Weights of a small GPT-style language model, trained from scratch on English Wikipedia: width 256, vocabulary 1265.
MLP neurons of a small language model. Each row is named by its layer, matrix (gate and up: input weights) and neuron, and shows model dimensions 80-175. Each number is 500 + 25 x the weight over its row's rms, rounded and kept within 0 to 999. Numbers have three digits each. A neuron's up and down rows have the sign that makes its largest values positive.
After each neuron's rows, "fires on" lists the tokens most often at its 100 highest values on Wikipedia text that the model never trained on.

L5.gate163:491479500508465527476468483530553493529492513498500555473510493508497503503476491482504489521496505560516491512496512461479521539524493501508509478456495488486524513471480503500496557532500537498508524492507502543454527513477490458533506485474492517511521469510515492544523510480516456505
L5.up163:479460492542461512521484510486498504503487457495513513461502468557409470498488494474473495544495516523463505513507525528508503535517489514492512464448490504511500519492508465531526494513490499505489476471491475544473504505487470483472511468446521479520508488498476498520508503465517516477
fires on: "\n", " (", "\n\n", " |", ")\n"

L2.gate696:482479515490492511492501481497533439500531528523485539501466482525488467507492487490475455482504521548480505509538482530479509529524495529454489520468492488478456503499511479513523475446508500484523477504499460498477477466494531517507497443491479477535502509557532464475498502485523482463
L2.up696:474468522518449494457442508460520484508473447537518517513472510532512465495477442486494507538539493511500485508527513490500522535497481495514473513522539447478529486507455531538524509509479505499483543513524465533498512509538475475507490538447495507538507505488472507501518493490543506495
fires on: "°", "N", "′", "″"

L4.gate107:433480474490489497492491491493511513518489507477491514496464462508537507486473463502492499545504522536510502518498528507454496521503476492501523520431551469508512512510478455522503521523493524519494505512511497523487496497473473460518462493470513522557506539562466478535558476513507535502
L4.up107:479493476480494502494469532504461513533468474463499497489482463481569533492491484502547483518482482512502465511469515482503515500539479481545541456464561459516493520515505475531471494524499490511487497531534482496493475520488516479518483499462536514509458527521466498553547513520514519513
fires on: "\n", " |\n", ")\n"

L5.gate612:497508509493476522510487459493531457533517480512518517516486506512531494518479471521493483513458549490536472490508483510525475545534508493519480500442487509480474507549462542490507510479487476541497470505518525486488486524516504495473505451489459474525497519543495477511539478487523505451
L5.up612:479510521484482473493489499471521453519515468500461542471479480496517469463480465497545499496499535471518500511541464531503501506517474484498482517465487468499520473540492508518512478501488472516528505532507514496535474539531502512457506478465460488523485487522500517495535539524532496467
fires on: " /", "°", "″", "′", "|", "="

L8.gate496:494488505502476506495519471473490497504546447527525543509463470576527453541485455501463488505498522485517542496500510533498523523545487496474518488434471530525491507507474525471511496501506517488523500537508429486515492455513490510487532504475476507536522511523479472505497510502534535484
L8.up496:506526539538456501468522499470478503481579443497495516474484491535526486529464457491500469498481533461485526501516478546499547494480491472466507499486523475502526489511496475511501508510484484471508495547508453437524500463515501479530522467493506480527506510512509485491486544529550541508
fires on: "N", "W", " /", "″", "C", " N"

L2.gate285:496479511555500543499509515483494500496542523527497546497503481515547537558470506491485483520522500472476490522533508528471511508519490494525531493476518500446495537512527533482495504494503464495520492533484481500513450505481521497562517462500480469528522486484460480507521472518512509498
L2.up285:505476533513502481512481528437500499522563529505495520455506504559524518523512505502532491483521483498484535475505503492501491500486549484477503490499529484432516514481524514518518440513454463484490485505493492511513495543489546498537512506507527466516480496467478493513528479519465494489
fires on: "u", "id", "ad", "a", "n"

L2.gate652:507511528504467511506515512452502505492499470525496552447497489473520509537476487507491476473481484490550463480478477517468505522480491448476557478535545464528463536492503511504470514516483520523466522479489493479504506488492499508540499472491499478514545473524505492520506532515447472507
L2.up652:523543541504507482522503517485510534518493495477491542434512509486503505498482548478532498501472514481492509470485515487511508480478520449483517465511540472526495521481513517493481513489455498545488508476516494505544501559479478545499522478522527483502467467517520527531490477524470467509
fires on: " B", " ", "u", "a", "ai", "ib"

L8.gate174:477470517445500513514515466474470495464462479522528486533473480478500493537497503495494461516458509501510466492514518516494488507522463510453544502480487498540516493489532486478483514519474468531505559537491503519524512466503464498475523468482494496531505537513474487539507496504488446429
L8.up174:548530481531483520474510491457481507496521470514481545494528554489519503462493499511509506503461556518541491554509499504508538533487469502507509483512470487495506490521490462521482545498502479529523498525511460505518478498489484514484548507458503462523507470482450499505495517504558474469
fires on: "N", "n", "|", "m", " N"

L2.gate340:520479498513473529529492473483511497505462464514549530521493487499515477514540471515497500544469526480507494475450488493514493531472501491525486535523477542436505500490482515479451541477505509499497512467466539521490513533503485499503533499522486502525506477525520451524475442428498472510
L2.up340:505504496491478505515509429505499513505498492464482543505505488472479496476514489525493469489454489536469509445473503492503550463484509472525534518491526513495509522456507510508466545534485483522513476479516535501480540492482471491478518447551514501520494472542523512494485484440514487510
fires on: "ra", "ro", "h"

L8.gate432:474497458491453508499460501553538482505492517487517500544500468490516508505494530460490462540482496549517492497482496523506477500533488505541490505499537496506499526465474480494499504492506522484505505504507483555479548526510481460503485497442519499499522475547518485487508515461496508491
L8.up432:495470494511433509510480503502510490471488519546522525529486523473491501527497530504546495525478491535549463495498506491503490481525477500474513481509510498521493506515534436508492491515497469478502532533529484555496509531522501513506492483494511481555458469492490472476526496509489472482
fires on: "==\n\n", "\n", "0", "===\n\n", "^{", ")\n"

L6.gate482:549488534469511506532466495454473438493559498540508492537480502526510467502484458490489447506450538515508471497476482510464511519496477509505502472472483487488491492552493471524502497502529505524483468505478461460527462481556491466479468458469497451512502523489531476490552516536511521490
L6.up482:529496529477484512530459498446481415487538507504500506485473476468488500487433446490501483488463541475474448525526464509507483522498446486476484510487513464488519470533511470507513471510492522498537498530471450470525475490515470484473486482464478479535500524516513502491520511538532473512
fires on: "born", "″", " /", "\n", ":", " |\n"

L5.gate405:487477483485480497508522492517524490521475511491525504512512502548479508502548458533484482536495502526508494514507540500522495507451488547521501531463529505462512535484474527508527563514465537501503505491547482535508521501502454447504457516493505486550530507523464515498534517464520499504
L5.up405:489488483510452544465515506532504511525503545511497483533531515510468471498534523538492473502455496483512462486468470509482507519514489537505506503507516466492510463562520489533507529520477544529519487516505497489499477487488502478516472506542483478545463519529472500471530508495532504495
fires on: "\n", ".\n", ")\n"